Weights of a small GPT-style language model, trained from scratch on English Wikipedia: 9002 steps.
MLP neurons of a small language model. Each row is named by its layer, matrix (up: input weights; down: output weights) and neuron, and shows model dimensions 16-271. Each number is 128 + 24 x the weight over its row's rms, rounded and kept within 0 to 255. Numbers have three digits each.
After each neuron's rows, "fires on" lists the tokens most often at its 100 highest values on Wikipedia text that the model never trained on.

L4.up1093:154082120148149116163115129141124115125129147114117139110152142094122102103138137120123122121133114139137152113160123111099114117093095087152062132144141108132130134083080143087167054148136178148114094133081102146121166102109119118132149156151086133121134143165177135132126102156118119118095103105137119120137133113125144126158122115116084096114152119102138078161128150125128130173184172090130153129142150161153105102136108127110106127139107120122126140138103142130117146121108104112059149148113139149140153134131171139141139141111170169127143135134098120124171099110167117149102143160133127106151143141130148172128124140147150130109139140145135120141104128097121170093106083138068087127085156155117174129144100145166156120169119097126124145106145116144137142119099152
L4.down1093:103135132111147099117111174115101130122103122147150103113142101155163142127113092122126142162108114111145103171152125161099128148155125124107163115139105127127151079078148156132087135113116118143140140142098113143114101102113132133150148089125130128109100112158087091167102137126094117101156158186128142171157133119131181142137145173142129127109111112090132150136113173085145122130127151157095115127132120100167179146144125135152099151158119144174155129142144144120178142145141113134128087093114161166105132116143128144114110108125111109120134111121138123136122142164155149130112069093139078094136156108113153119067135159153120115114152098103105130116124130137117151184126141149142160108155120149075084148136082106139130151097157183127151099106163173113144090143130133
fires on: "h", "an", "or", "o", "y", "le"

L4.up555:165145133120136130170128150098123119116145132107102114111116133145136155128131118112133136110122164154169141156149134131134101104111104142098098136135090139140123131145127145100149119127150137128082106184092102123100117136107111144129084197140157130164114110099155113102137125108087129127158119166105095115147150127153124137118123143120132157134110105139105084160083124142135123113092143121144129118170079116098133091139103110090099117174145109091152177122161137145090104146060128110099132125121146160127077124139105121100081073135153127169105139172132104110087100089087133116156155104158186128145143178118117100146119139144117151149122146125095128154163112108085121165168136116153111110140149133121119107125141091128121139118118124149132174136139159125117131122132119
L4.down555:100119120111084118113130136146154170123086116148112103127137088106128145111137151152116118152081129135091126132132121124099120127170128129115153150112125104116109114126146118136083125125142125144180123118178133126124165112142114103117147060097139147056120120152096135120147167121157149103089116099157128119114170127106149093103123106084106084115139124159150139043176113130122097168138152138148123146141153161186100165153169132140147119121150113145132093055113152154155168084136159155145093116107113090113193124123130111135140148111113129113104126106116132165107163109115128136128110129173115128128140117121138114139101136116159095078126126112150135111121154158178138134096099147106113144137127109136114143100153152129104133157115134113157073155112144139120099117124141
fires on: "un", "se", "y", "ir", "ul", "ff"

L4.up144:113147090148110108151122117113154138125125127114111181109105113144169165115135119104126120113133117139145151131144136081164159152128132144111140147122159167158136122083111153149142148158118162134129111150112128089103115109132145081130116161111138125121170141181137103141106101108144165147133102138124144089172152142146140084147140122108186148120144142113103132112140114118137110129108086133154102131126153100089136125118097099152112156153105103090106164130152092144071100113152136161147121090132103139115151105124109079139090132049086151099130175129121146097185168104162129169132129129104118112155164136177117141118099106124154140125168125103129179121130156134125117138139110087106092078083113117137146150127108107115135098098125156119181123118143163104140120125082142
L4.down144:137099170104135141117137129178097151149081175130151094116121133151132107130154173099111154163130094146096140147150094114146116087103110139143135118041156107132072149137142118167125132133115130132128112156143123106192161135127120168124146175133127123124104115115126127116120084148148096121104141165116134125081104122106133146112113119115134127138166109107102157071171149099121144120128141119107159102145152139131095088107125154130122175177141091134117123121109117150135135103087105127130148149136129092132100124148155197124154105151149122111119121122127099133125140106133142141154150168124130108145127138117133119084139134125124090128097159107142107124100135113153109139141149142106140153170130093139158108085150156166151150164172138148123130097121128129140138131152090
fires on: "p", " one", "af"

L4.up1009:128105123093099058107105133124103085107126132085118116107119156109074171115150118146117140120067095095139119111153117117129115125128117103094141126087124109084148139099152129115125146154074141153096096146129147139129176170133120100110144129118127110090170155158176146131172115088132146084120112105110179181137132130131160105105116154117113165150126100161106126122132126159145126127125140102112110175118159126134152117153140130164160128145129106135155121158151179159123141185059131146120123124102112143103132128135138100121138116130090134136158155115113105142112119096133079098135170158143126140130141120128112108108162123156120124161143142186110143109180143102109133126106139109168139109150111146079100168085115137140088151086153112161101140159147175116123131144125135
L4.down1009:102139101114124159129133084145104172133134138209170138139109093118124084128157109135190127126099164190134136111121127140163153142086154135128143154130167125182153146096097143140165097105123091140142122139087125137116106155138113109147076168109111122125114097135108095151106142128139125136132135167153097107127147156144125155140097085165112107143115134122142137164120118130143153141188072154148163072135107114158129155105107134101109125113095184122103159101106096120121128110137098124159110101122120111140123107181119147119128121163168126137122126097162120134134129155145136088141114088135162162088153104109151129136130141106139139104108114151163085151074128142117099151115139139144111137098132128132181112132149130149158130140091117117152134128157075116169136117138105
fires on: ",", "us", "en", "_", "R"

L4.up222:108119154126110131125159142102129133108088107171135105116122129151087130107155102121121141134093146164122134053119140150134119113091120132120140089132134155121138106191152124139103178118171129150111115145158103165116121122116150140113055161155156112150144136157111120133123154110126121151113151151142083190156165148148114123116124094126124163115135062123098106154125118074155109097127117123157103117134141079164095114129148111135105125138106100115073127112142150106100126147131154150125120143133152124137126105137123182127142122121122115159156158127162149138129109126091123128179099121137087143109107154117128127141132119104117123155131142117074132149099149134065138139088127066123078141100152118125147122112072119151150131129152153114157144157091153126103117162108118
L4.down222:130159117108119117126121086132132098098110099133080121154119101161082116115170113147117125109063100157139126123168164141176119125127122119151099144108130168158166127130105167127132114117145121148145133128103101149078154111158153100112134120108102142108089120113142100124112159137092101102108102107155102137130155139143125147153105145076101127117157136141091111090175164131132174113091190156151142120104098160140124167151157146155157101152123135110100129123135126109152129104137132133151129112091111138156124100157153152129110143117122127143141074119192127104133108110099161144188134174123157147118150125077127122096137134107137135131167156123153122161145151101129141153135139096169125158128156131112152112092095144157133138155118111113123099112117146134121083090113181
fires on: "-", " (", " \""

L4.up742:154124103127120112128195107074109078086140120129106155101136099134124124135185133106126124108156084139158157092123118125199130123127129127089137087171116159150132132122131143105170138089129139113125157152163142185102139145082149131123118124146116154166137136129084128088116127105103150145088194175124136163116149111133145142144106136169152121124122128163146149113187113170114125116127120117140098129131100142165098170182112131164127166109103129081126118144159122134130116137101106136130143097107128102160149133115126128084147112135164140106140148141116142119139150107174175109140186133111142085150099155168134106132135145107111152167093094137133092119120130174166131139105120157147146130144161124139095156115126116122160127148124128144084095139150133103111110162101151
L4.down742:118133193136141136130094161152134151171104118107133097129134169130133150135119158164085158131150153119099076121155142155107162092170134115123100145101083089122126126105135127157082112156134131155147078115114124099143121166118110090146115151144157081110066129142158136159067117167141120115178013104126140142150126150115107114089158142090096134179122168105123135111082120113125126141105119137116144121128144151099149115102152114095152136155132151148125115140117140140140113175126137099152108103133149159092087114115124153180117149129107124117116122108168135128136135126112102112140116143114116147091167155131147128136122133150161117148170137127160137124114105138114135126144124101106093096127073107127142117104141130115120082135132128135168153101094152164150146119132127
fires on: "ro", "h", "ish", " Co", "i"

L4.up269:141097114153127131151134117120139141101110097134128141106132133079153119140128133131145107139140138154114121148122170104095128108137130096114162140122113157095172095098156117165169123146130153125105127129107173146076143157106127098161124097117135107138187120140122156128047157132157094163133122116136157137116176103122102150128165125118131096111128147129109143129120082119073131126144122133151090105144100126126170083159095117102119117121183111148112097118186096127155086158105162112148078114120087145091137115137111137145137138061118096122151123159138181161113129121134131104136144100105116111150109146112170121162100120123115097126134168164148113147140105192108090148104159142134067131079132153160101126119134129117127110161137114087119122092121165163157116134101131
L4.down269:154102131108104151120153155133101150114112141128139127144137100109142150151129124095111144125122106138125108112140108085136128107105100118126139131142159102146122149152107121110150150146152102151105135110128177157101162116099100117113092145133150116144130139115129149111010129120126120109119120106116121130082131112110121127136132110111138125154145135162116099128131164106169096151127125133110132141136101118151143142135111137133132146108134125131139121119107109109152150154107126130149154121134103131102124139124121169125135077140118108111116146147205131163137127174133116117115122139080118106101152155134151129151135157144094107105119141131146150147124107133137135115143155149128072114142120182123130119133129130125138141150112121120115152110122147170108127148118112
fires on: ".", ".\n\n", "\n\n", ")\n\n", ")."

L4.up1272:124129145103111120126126099127091148123108157126109147144160098122143126149121115156117109100131134146132134120072131131162148124104124120120093122139125204110118130161119153140051151152157136126110106113118165158080145113111095147133115138162151139133127190169139121123181173132114147117099122111087122111141135181134128146106083117092125160101145170129110155105091144158168108154139129159120111089137118087162153150111125080142110152171138147159108118115138111109101106150121138138173154141109139142083133123117127105092150131074130144147132123141153122118108123125133133143138155125120176118120109076159174127157143145106150102114156170128172108093103185130126145119069141127151095124058121102161133130135123125132138122149086102119150131150109169113149111132134182
L4.down1272:135061154122127138115178131123138165144133137130161139097129129131152139132129142126101168113139134124115148144108111133101114150078156116125137137063119178100150155170157166140134127149131124138071127110102116130150131149090089117136152135134121136141135143154171105103124104140134132138100125151135078175105122163106112115127112147119144129067093128159074118108132095179140128147124168119173121151113113083122129086189122139159116076135111135146140126126116132128126155102113141119126129127123130133086137126144130091155092079111106120110143105154150119140125138123140111176116093167154115119108091125165140122099098125129165139179107095131109140119099115117174136124077129113131098128117164127115165098117148128127157128105141175109117123130118147136145117138142094
fires on: "p", "b", "m", "f", "ab", "A"

L4.up593:165103109138113161116123141139112142102090113139132129131138110100115121096128138084123147130157141104098118149165155106102161124074093109145133127175122121128128117128211102141135133126157142163106098175115130120107144097114143087137107121127057104143169098112113147113072130141076117140122154149133159138140186090134127119134126106107176129152139140130127084106103083122091123121140153118125108117154107080154138122123114135126123105136137058141108085107219095104133093148119139133147122100123109134129134143117114124145167097107099124106121148139142118119119152142159091113143146075070096128144152140124125099112113108112110115142120101107138136159119112130082143135101131151139097112127129111115135129131125165133138123117128082128126122123133152143140122169117132
L4.down593:114158149093150108142112130135126130094144136129118148100115122096135119147122157141124130135107128159157152132110126136129127144189128140125122113122158144132100125127117156150153138119077124131148143121117139117150119137127144118129154113130170117093135123174112109116117110153104097118162094141104132140124128102116150118130151119156147116106147142110106129132101099124125128138151112140115148138112101115147122137111144142113111102122135119105135151098107121141111136132121139153124112134148155103124099126129167125106131147125141135146104097159234134137144114135116149138154136142120158126137100143122114133115141143174150099122139157129134097127115129110147123105111130117111118124120127118104120121150113124107123141132143100118113120145126150152091121126094110
fires on: ".\n\n", ".", "\n\n", ")\n\n", ").\n\n"

L4.up693:153137145112111108171136107088125156131114138113115129132174120110135128146147088100125110144152136161150179166126134151141149146115113136103110062080138148135154141120137122203125135124150122105088155142126142154106135139126109119155127115116153118156101088135097163119155116110170141128104123121108112126140098144089156093155119126122093161123102123110114155150114135142106154163110176174120158136131120101155126137173142067172134161175135098131146099107131074133120114113117146149115129133131126165123151122126133090161163141125161138085093174125121111145161141138169143160084116172133075148109162106146148134113105186148126134130142152129107114135121127116110079142108142124172100075141130095136122106114171126124137107139096120109146144190153128130146099140135171
L4.down693:179125142143096143114098081123144093115145118139188132100123121065131114132121153112133175149100161123123162115117119089149112110132115139141130147115149146149198153162144140157132061130140098110096103176153100111072121114089119145118123136120115131157149154117132122136087101102101143105141128128138078116135114127148134120133105110115104155084107123101116134120111124178150104130134176127106134198125110135120142065160156133153112120125125133095137181118125123133146129129151142152152128132113138120148130126140091124112140146130180098137185120157117125128102126161130132128077148156135108098163115107133135118145151116114101102133135059118166134127155126097139162091117121141116134095129163115148130138111098119128102150128119143126124107144155118140157118195147133
fires on: "n", "l", "b", "m", "p", "g"

L4.up691:135155149140125120111138120134094143125099150132156124110133098136135098121110148146171102145153103119134126096108111162101140124156173145143123151158127123140123145065147148129141143114108139174198167130108127122141101110110095153153082122151139115157094139166130148166068133143115122066120119133166105124147095134132151101081147152161112156097101104122133072119147131154121125145151100076124111155174134125136164129143119141162125117135126155135132120113156124145153135130150191131080128157178110120118127117116108137106162163117138200112145132123104152098149111173113122099175112101135130147120109144084164145119155072119130141112108125116118165168144142099108113136139147137124153110123166138132132150123112087153088123141129134155106123163105110159108147113133130
L4.down691:138094125110133154114149155136143132112144082127116106157114116095111143142129120149087169068092161121169164165119133096154154129181118097118107142137111161143109110146112083140141128118135192147076147138109132141125148153148151103125145164097127103172126115174146100119144128137114100158127134169111165145111140138114120140131089129108111146124083136166103133107152117096108156117087118095153113119124097116119102170158112114124121113151150160130149152072117070121116140143136093090139100115136143101131111109154182151153110116143107091120174133127104122144145134101137127129151124181097109111126137145162107126128136142136142133134180109121167115103115111143160129109116119091125104139117141111159140120161080151152160089110160088145129106123143167084148115146132159
fires on: " the", "orn", " led", "m", "p", "nder"

L4.up86:116134128148108131144129132135071139144132134083115120143141129093117112117136149157120108097091101149164109099114106156077159122152157091144088174164119096133157155152119121103137075087158078116129141126103099178120138132137136075118146099152109089112124106171069111077153168159152106099133118127125100160148121130086104140078193122108116142105128109152141133142160166168165120159174110106126149113139138102146120101105118105170147131131165115122116088136160107125136109105131160134067134146127125089168141159118116092146159117116159118144127138138115125069135166099126122127109153084101094152139125096152145108138091121113155133118118120164138139127153103098159130104113159141066137115132136102160134144118118147141085147089144117141108114135104149122141162144131132
L4.down86:161111130108167149141121128139148138160151066170122121108143134173131112183136150110171150119185151143094121184105173078136116137138115107130143086093133147124109115103133117129136191167113124099128123125145114094088123128116128182113112150109109124135113110098170163155126124096118157130115159132130130131127122115156145126175073113132086100154110141134126109144103117062086180119138165155142085131163149127130177144116152132115108116131105111126107141108079145098129142132140131139156149145130105146105112097114169117109112127127111116128099105137139133151124133131121111081087111130118153117121114173111132112101155120133125116128128163124126084160099169147116127112143129102181093164143130168122112183153108071130137130149105121142131161099158130125152110099146132
fires on: "m", " of", "vers", "p", "o", "t"

L4.up202:167079095103139146111138106102168127115107151119140122138159118125152113105153067137137078117148116124128136088125147169109112157120162148129101106133071162144130114135139165123143129134156126135136137101114101156180162097122128101123134149114158104112119135145127129107154125090132090130088090168146093087101144147107116117068150123128090150127107085161104140119155142109166134109110099105118108111160111111146131117135142109142120118131171126117135190127120118137152106138116096140109145142121113154122089141137127110059157122109172123109124115146109150125079117139096129117120166083135094125114137129114089154096128148132162108129177199129112094134107112129145114103147112133144099166117142135159101106128117132096164123108101105096093076133119079133112081109157143
L4.down202:174151145118107141177165133088130140171141149092145110122125123113099141118089170151168175146131093122097120126121109132160143105122060139126114130120148151145178134111097135103126112121097104116125142134087146092094102193132112108102177087142124117099128109117121126107107136129123144095093155116141166123149118099104144156151143109077140128085103157121136139135079157117121127155158100124144165149098139150172130145152099134154147134112124104136163117109152091110092128112146143091114129159101118112110105131125100157153121161161106076134126154179117104169139124118119162135146099139161116189116130154086109117151135091147103159127122107140147094116147140125118180117143130108129144122151123154129157137099108137119125129152151149165098163145124135086178127123132130
fires on: "ut", "id", "in", "n", "p"

L4.up150:154119158138161131147141114168107131173111140083149102101144215081161123097160138156138121090188102155156115086130121127080148134136142171150145147100128091134114150109139137123160140137180124155140115134119117095126146123124151097141174080179136070112082113086100127108168121147121113116091102122146138104117123087094136151143156165151125116111154148106134131138150126131124090163153147131114130094101132111113143120133156107124102142100081132139104144163139139081098139133131122131178110108139147105141117132103146123175149139133068137129134115151149171145125119146097083102116143080123145127131148118140156113112174101109168131089130148119120105158134126109129120115166144114122138114093150141123149092126142136111084161132120139069130145165129123117100113144087117
L4.down150:114163129125107103143120122107111126123163086116125095145124122131098106156108111128108090106122112119123075159108130066184115154116131134103119094101121175136111162154112131112141130137076143125110143092162147121121103129131118138155122117110118150100161141136170122128083095145114115102134149164117176144138135121125080147085151155152119154141134144147145153077120111155153125074089132186154177126120097137167168122153130161125117106113170124120092097136132120111219129142089145132065118121089146131152136155113128123131108105147162122092115134129122133115099125174110165150104123137112083121104125150122106148168111130143130093186130110113123144153158140127106127097135134132122159170124151125125121151138093148165171133135131107161139084091141155125141094119109155
fires on: "i", "m", "t", "ar"

L4.up17:103123109083123117160163131107104151160149126141147107176118100138126091162122093131113124165137085089155107123158119158114136099173140144147117180147153121111121135135088183163153105104110089134126142152114106131108192097144083110133082146115110113118112132145141136130162123147111136123215100141105141156119132154158150109129121140167153111122153132127130103156105140137087116124152148186115081145150126124147174153110137143168116088137147120111132081126159094112126159127113130100153115122096118130156124087140134115131084102110093172104125135119092130111147085149103142084112136125102149162113103103127138133136092107111165109109120125154118106144125114127128097149071160106142128111099118084146162148169171111147113139122124148164112138114148177144116066112133136
L4.down17:091132123121118152116083112108121137152116121108101116133126126151086155110135108160122111126127130136083105141141139116091096144157138128111101101159100126118119144129097131096130153178132086109133133134166150133148128113092092118070151129129109123144097118127154196155147134118122121114086135123172120128090133150126108142122116147106158110115140155166122135144126128172082171136170152129138119148152116119125073144154176164126138114133149139137133162180104138133080121103146159127111119086094120178113162192134172150184117134134123098107092107167146110149083163135124110136143124145099154143100154132130119157091121156111106146116136124100117176137128121185103142152132108142153086163094094084145092153121097122136148094116136151141098162150124123149120107177146148
fires on: "p", "m", "on", "al", ","

L4.up756:153143110145133140142158164117128157096153153125117125113130125095140088131079139092124128119119149143115121133132173117112124125100109133151131137122160124130114123090159140147135134120161125127115127122109149151104167135122117104167116113112088145128164100168110181130074144166125098165134144127118147117155161102131118163151161112070180112113117124145117129079104070126088115119164167156144114116138120100122091116127132118113139094136180097127119112106192067156128095150099117143151093159187110131123130115136127161132129136114082124136105131139156138138106128091138140099172126095105136151136138122118093107133094099150148106095118141099136114163121109130132123148079153153124105109113144136098108102139119152110156156149093085150108121087140124157108107148127152
L4.down756:152119100139119124112149114133115159156101132136110124102122117140132137141116124113148136153148108124148127131127148117113129163119134126156131127146139143107150099124134122140134161139077128132097136157104102099148147123119115146118100112130170101139148120116092130119005128105091138134104149154113097158130142122120158115139150102130107114160112148134125119148117143129118153112088124111123132121146136122148135122117126136146095147110109124138094128143159145136115113145107140102139137079114090107158126133112122130134119087131118139111138124137183129109135183159131113125133153139110128166132142141119130112111135105158135141115148114134152171130165113153170132128136136139097123116106165093121164111165157148128122116147158143097121135133104136118133155116124148
fires on: ".", ".\n\n", "\n\n", ")\n\n"

L4.up32:148074144126126156101096161142104134131091147081110103126150115097119100135088156165121175153151104121119105098157146157117094111128107133132138128138130139137139150108149091153159091137144101127102140126093098175108053101164123153152068107105150112134120171133159123112107126148139159144118161135119144160110120145114129114134141117138133138134188110142173107161144143139107134122135173140164150119133109141114116107122132120102151091123087165090137123124099138111079160124159096150116169115105150163137160153133123146123129145179141127142155122132070119079134113146134138122086135120108154116105118111134119128105149131134100130163083131157148127090150159130142109132136142116122118101121129130124160162148154114121113166189096124129112124121162092095115138115107148
L4.down32:126125093130135080144136111102150123122139140190110141115161113190132151128192130064143092148136141113152107140137157137145111136138171092116109113166171140142091118158132110148139147127140102134144111084134123122130160118116105137119152147157098125105183146166152186130137128158120100109145084110176072129138143096165121108162094164171126130126105093161144120149138132130153101130136101137109096122136120140108146158103137112126125124098149130160169137149127123127138086127121123092109139115131100132137146157152144094134106113070114122128134091133126124141146129103109097150088143132133121139120111122120114136151090142096130119106113116111144140147113145131123094159128104133096147112092124089160153106140129178107176136141142164120099082170134177145139166124134101
fires on: " of", "ill", "or", "an", "'", "et"

L4.up1239:126109079112148164134138168143126121082135107142128138116112130088140099100082153081162108134164144127115145153154175108106127142107127103137130163142147139159156129124202145146156150134126123146118134168103115154135142121104099117157120092122096108144159077128118154112079159141104094157108101113111168115141180115114126149146142117083176117129135139147121104096107068113084117121154156145134132141174083114141124122121099114103129092137136085128128124117196100136149088169121128155159123137162110151115135143154127138125166089082079128107122139166126145118130145097159135130103141099087138159163121164126119130148094103158133094129111119132132111152143124166129132163085156134128075098095128125146113146160131151124167154153119115129107115114122149148110138134106146
L4.down1239:126144108121147152128148141110115117104147107129126105127136116096122129112123128116118131128125158117125137118137125128116124141133136154153127131139158128147142129137144123122129133111126137139137135132116116138130113137097146122140101135133124121120118109121123144102000124156135121142125105137134127117119118111123122145125135107120145140133130126132135126113136112140124123120151149140126124134158128111139116114119110122123124120133142107133131132139149117140136088134137127135124127120128125109121122156142148127113146127129129131136136136138255130124113132110140137125113149119115128127135124113146130127124122115114151138132108133129135115124128117170112146127131131144125127122135144131147112135123144144134136141145111141135115149131155148134110109115124140
fires on: ".\n\n", ".", "\n\n"

L4.up659:143083159083130098141109132142133102086069108119146141140151107164095106137131164106109134136112139108129131157135120124120115176138180127141141104100101102088114121152139143124178125151158123129144125141120118116144172116096138159115143106146132140132140149117112141134131131145126097066138137127161139174109162135142105117090131112096125101129107109123119137161146140162135150136158134088083138127119093126140103144068140155150089122173116137126127142169108122143092113132111141130142154150158148097117121162121147155128129109135108131095120183129103114130125109123156098165073116135191103112109120161123114143098152150125123102114131154115124124130128176144125138087109159112090126121127142148068122110086152132111152111130135114151127171088128139175141097134076120
L4.down659:077183115186144086133142135111086135132176119126110115126135113086143120153150135148123155124100100150113151096110125142118130121110108137131118110166165097154144122146149195098116118090102121122121130142117123130174121137119145100145131116111145116123148127173153165167132132119146151167132153142107121091132122145122119154118153160133149153133157090136131142135142105085166103112131071145118066143105138141085162159173135135095117151139129094119163115153167153108117136123135159113182107089106120139125137103109084116150107167135132115144128122137098163126098160112151149141131131123104138141130128123151106148121097137157110118125160163122077143104116113131122104134173093123145088127127104092147095121130113140129136151124125096126079081124098127061101107121157089
fires on: "b", "k", "c", "g", "m", "ime"

L4.up950:129128148107137135113130148129115106103123135129140106111140140133097133126111138144143126133139135126125113164149163123140136075103156146102120164147128124123146153145125162161103107162121114124114130120104151114125169178133148113191078119136159128100118124145152176114098114157149164103119110171122140161156096075132172139142148144138132094095135135135078079103127156157074196150154094119114117132128145132116138106125140123139114143124104117134127086113084116162090143128164126116165158156086137140099165136128105151081111103072127106110155166177128136079124112101109130143148100115121127152106124150158092157127108127140167150136148127098138114122090136112163147136113142125178144162101145135134139146137142102133141139079167108110126065118128169119151126071140144
L4.down950:157145119127101109137114161158086113137137114129176191172122106100163170201092121121121158113128115176132121113118106093110151101165098099118150133117106138115151113127072083116142130107130117154116119157120145119173118114108122128097150147130123163153135105118122098141088132120112137120151182126125147102141142156126122145081153131117141161101106143107127150126115115114198126104145152109121168179121141104162106146152132161133123131156124160155125172154122136113145129078103129133088130167191103109115114146146129102158106137188109152153155079107149127144130124157127143137162108091143096103142134090112114131125153115121142086129120110165094116106105125157088120142113090147127094125145101156144135131119132096122101095141146180131139146107123099137097147150127107
fires on: ",", "p", "m", " final", " first", " June"

L4.up318:112150154140160119113142087142140165113149134154142143118159146154130144134155088090110116122144114155164125130089130165165128128086100137123119153111085145140131129139099139140127160107180134141110098161204068093135154128156158133125140105160142144122127138122143134102071133125144107132103160158139129096109148136115140144099087131129161094143132124154153097082113160151147140104118108108149102113166113113122107088133126083155140149146133113129128143132121204130072117097140100118129100101138101136148118187127128141133161117124159105172082112120095089151106146135132172139128154135163146109114083103083129118138115113118114147120142115092083128157123158162115139191104132150098126122131151145124147152144118110161143119117097112179110159133123170083087130110104095
L4.down318:168139087114092148142091148115118090135119146123124112107111121109099106108098125139166154153165154116091152131131127125116140132186159150082119094124110116141116109128168119103142137156059136160135170055104145167142128120163094131095147093125129128117110117134146096125122139087114132096134116088099159138170130156160129141110089111115107147169138112152117151146132089108137136197174143147094142133143143150139129149147107139108156116135134103114112122149137101091164119130108151128085122129119148128103112118082141105126091155153140141057140140101175153152188128093116081100121134138104096112130122131178101123116134133154116110112129152163151130135104150109136121142143099087150132171141121175081104116137138139082096116086137166121132150148128127175111136127131166
fires on: "erv", "in", "ol", "b", "ul", "ff"

L4.up273:094146136175109169133101164107079163111097081095155114159104114122094097132103117087119118138144158155122129151081105122135123167125131176104118124107151117133114169117113097131105137138124146111144127130112095121116151145139111133136089132176161111178134159110113132085143132115123115114153159169159125096147124139103123187151133137095137128117111114094149123116144151125161170109145104158137096120121127073158178121122135100142170132164174133143127083134158110084125125125136158100111152123097126109145147111167128149168148127144126124114147062128147114134128123083125104080129120153103159123131094158127108123165112075093148178136119145099130127120120138099065120173118117094138134114143119115134083119116117144104137086173123134087151103126116166123117123142140131
L4.down273:086120158105144089112175077159171103134154130145107123114121153115145127119180124149141114133116126152147142138162121138143141090123163086152156138112084135135166086119133117093131145125116134136139103113112164103082115160152176161116118162162113130141148134132108139131157152152085115118136098098093093172118093120115123118149076143179112129137152135183147149078150176120106145131109171154144116113133151137127112148133142121135085098105130121113115153107140118126130119107145131138146123138128124175117102086145175144092104123123155130135131117131111119150102118095115120108125133154129110106103094074153136112125094155116146122109131119133162148155088131123157178125097131122095114173120137102091144099099066134159110150134143125124142147098113119097129113103131139
fires on: "-", "w", "it"

L4.up1015:104130122155130146105120112098080104141173146132174112169096137131138100139132141155143171114145102134131139144132171117141145120142148122105076124168158111113124159135153080130110134087195153140103129102139120162095107112175141120136071133069145129125125127158118161089133109136131134133126167150123103134084124100126100093129152127112132120113146118134102146134163170099168072098121146123147112156106098111164134143153095126152113100122121142135154086183120170167056142107114109121156148142133139157124127165089152127100093118156127136139111092136103143119155126150098124148139139150116152138120152099136138150123137216150155181138134154114142114107128118185141135115083102126133105125159148103135141140054117142130111122146136152133137121136138088152120095133124148
L4.down1015:175065104117145119145125169150152122159100108147099168107119125111122125128148115138174097168156114098090108098141089135121125128097092116150102102135151115168104119072110173141122120152125128070100111169134131118142120101126137146090146146142151139151106131141153128168116113120170102175168146132133113126104132136153146140112163104097107129122097142163130108154155134134154146113150139099167155090119125127099082107087158091145147119100094148138108153137121149135165124169189157121105135157171124093131117087146107108130149114162132084155135122132131122124117123123121096074126135100147132128093150119123119159145151125131090133084128109189140148144129080092134144150154141149155152107104136157112115080161148141118102136158117102095102173127099106106141115112134172
fires on: "h", "et", "ot", "ever", "ec", "ish"

L4.up464:158124095124109155118109163113141149099142079131140148114125114115113123126069174094144120120173174108114163134140169077096103176121124112120111168144169148113148122131199126156146120119120110121081157159093138137110135136091140108144082101116120101161183098143115137133096136160129096126125107116127150096124170108104127140160128102116180096131128134174098136106113075137080117128170133125155138150139082101158141125137097114103133115103146084127097128095223110128135102167120140146132137131143087128103167142136117128112128096111083134127103131160145165113129148124163116138156141105089131127148133171148152081126130096153138098109097128131150129138160123137115096157109153131151101108128164125138140125121104147130142131168115121097112142118134120132120131129102115
L4.down464:133096141148158127135146127143158130109100119103138120122123112133141131128115116135144146139111146150109132136153107114094136111118115144097122126107146114112140122092104134112128137122135142140131132129169121128113157116143103141130144130146076113116106126121114116140000165101123132115164121156127134128133125122122110130129115142140103177145128123124132121125116135122144151112132122132152148136143129131108123116103113131121122134146137123131144129132111140130125125110158157144125107134140134135149123085125136111117120141113118123108122146140246146118088159112126122118114100143161154128133126130126122145149121155110105128121171126136127107122127117105138130105087137116124136150130107126135122157123131147111139149101109122156155126108134136112170115120116135
fires on: ".", ".\n\n", "|", "-", "\n\n", ")\n\n"

L4.up644:157099060109141161149117143100130115104098150117138135104127135100138124090061172086136120145171125107111143120133171093124161128090152114132130120158154128139151144140172179136148116132127132152084140131141118121105133141121136084107121091132107142146174120157102150136092110109120093121086095114138123124134177127125134105125143101098158108106101146167096142105105095118129111133158163110148117154110108087147111132135089124135160076120176102146125125128194117130117119110110149119133134158118091134109138158132151131125159093103082126121063143118127169131126131113122112082123124085114111134110082147151121121121121089108133123113108129134162105128134122153113121124107151171103088109088152140091138117145108165125160173133144117165074135107165153170145157154092169
L4.down644:108136126181102120090157163143134132127169139116122124116112121110114095145152124106099144127108147126119159154103129135104122126133112141112144172132205141143096106182160108116134141133144103142144142152111135112112152130133108170134136116172139077142158089122114130125085126129123130137129146133130179140096172112078129098158115122095139152100150138147126111173094090115098157159115131168082091133114107136146159101124125127112112126098080072141140118099130107121116104154124114114162125149155124179147134116129118118112121133112110134121108115104148120172122136114124142143137114154108143145135142112123124133139151132121121112118157130092118115157158161121116121179126112117176099117121143150160107166139135144116133109127092142110126117133111108098086125127152118
fires on: ".\n\n", ".", "|", "\n\n", ")\n\n", " |\n\n"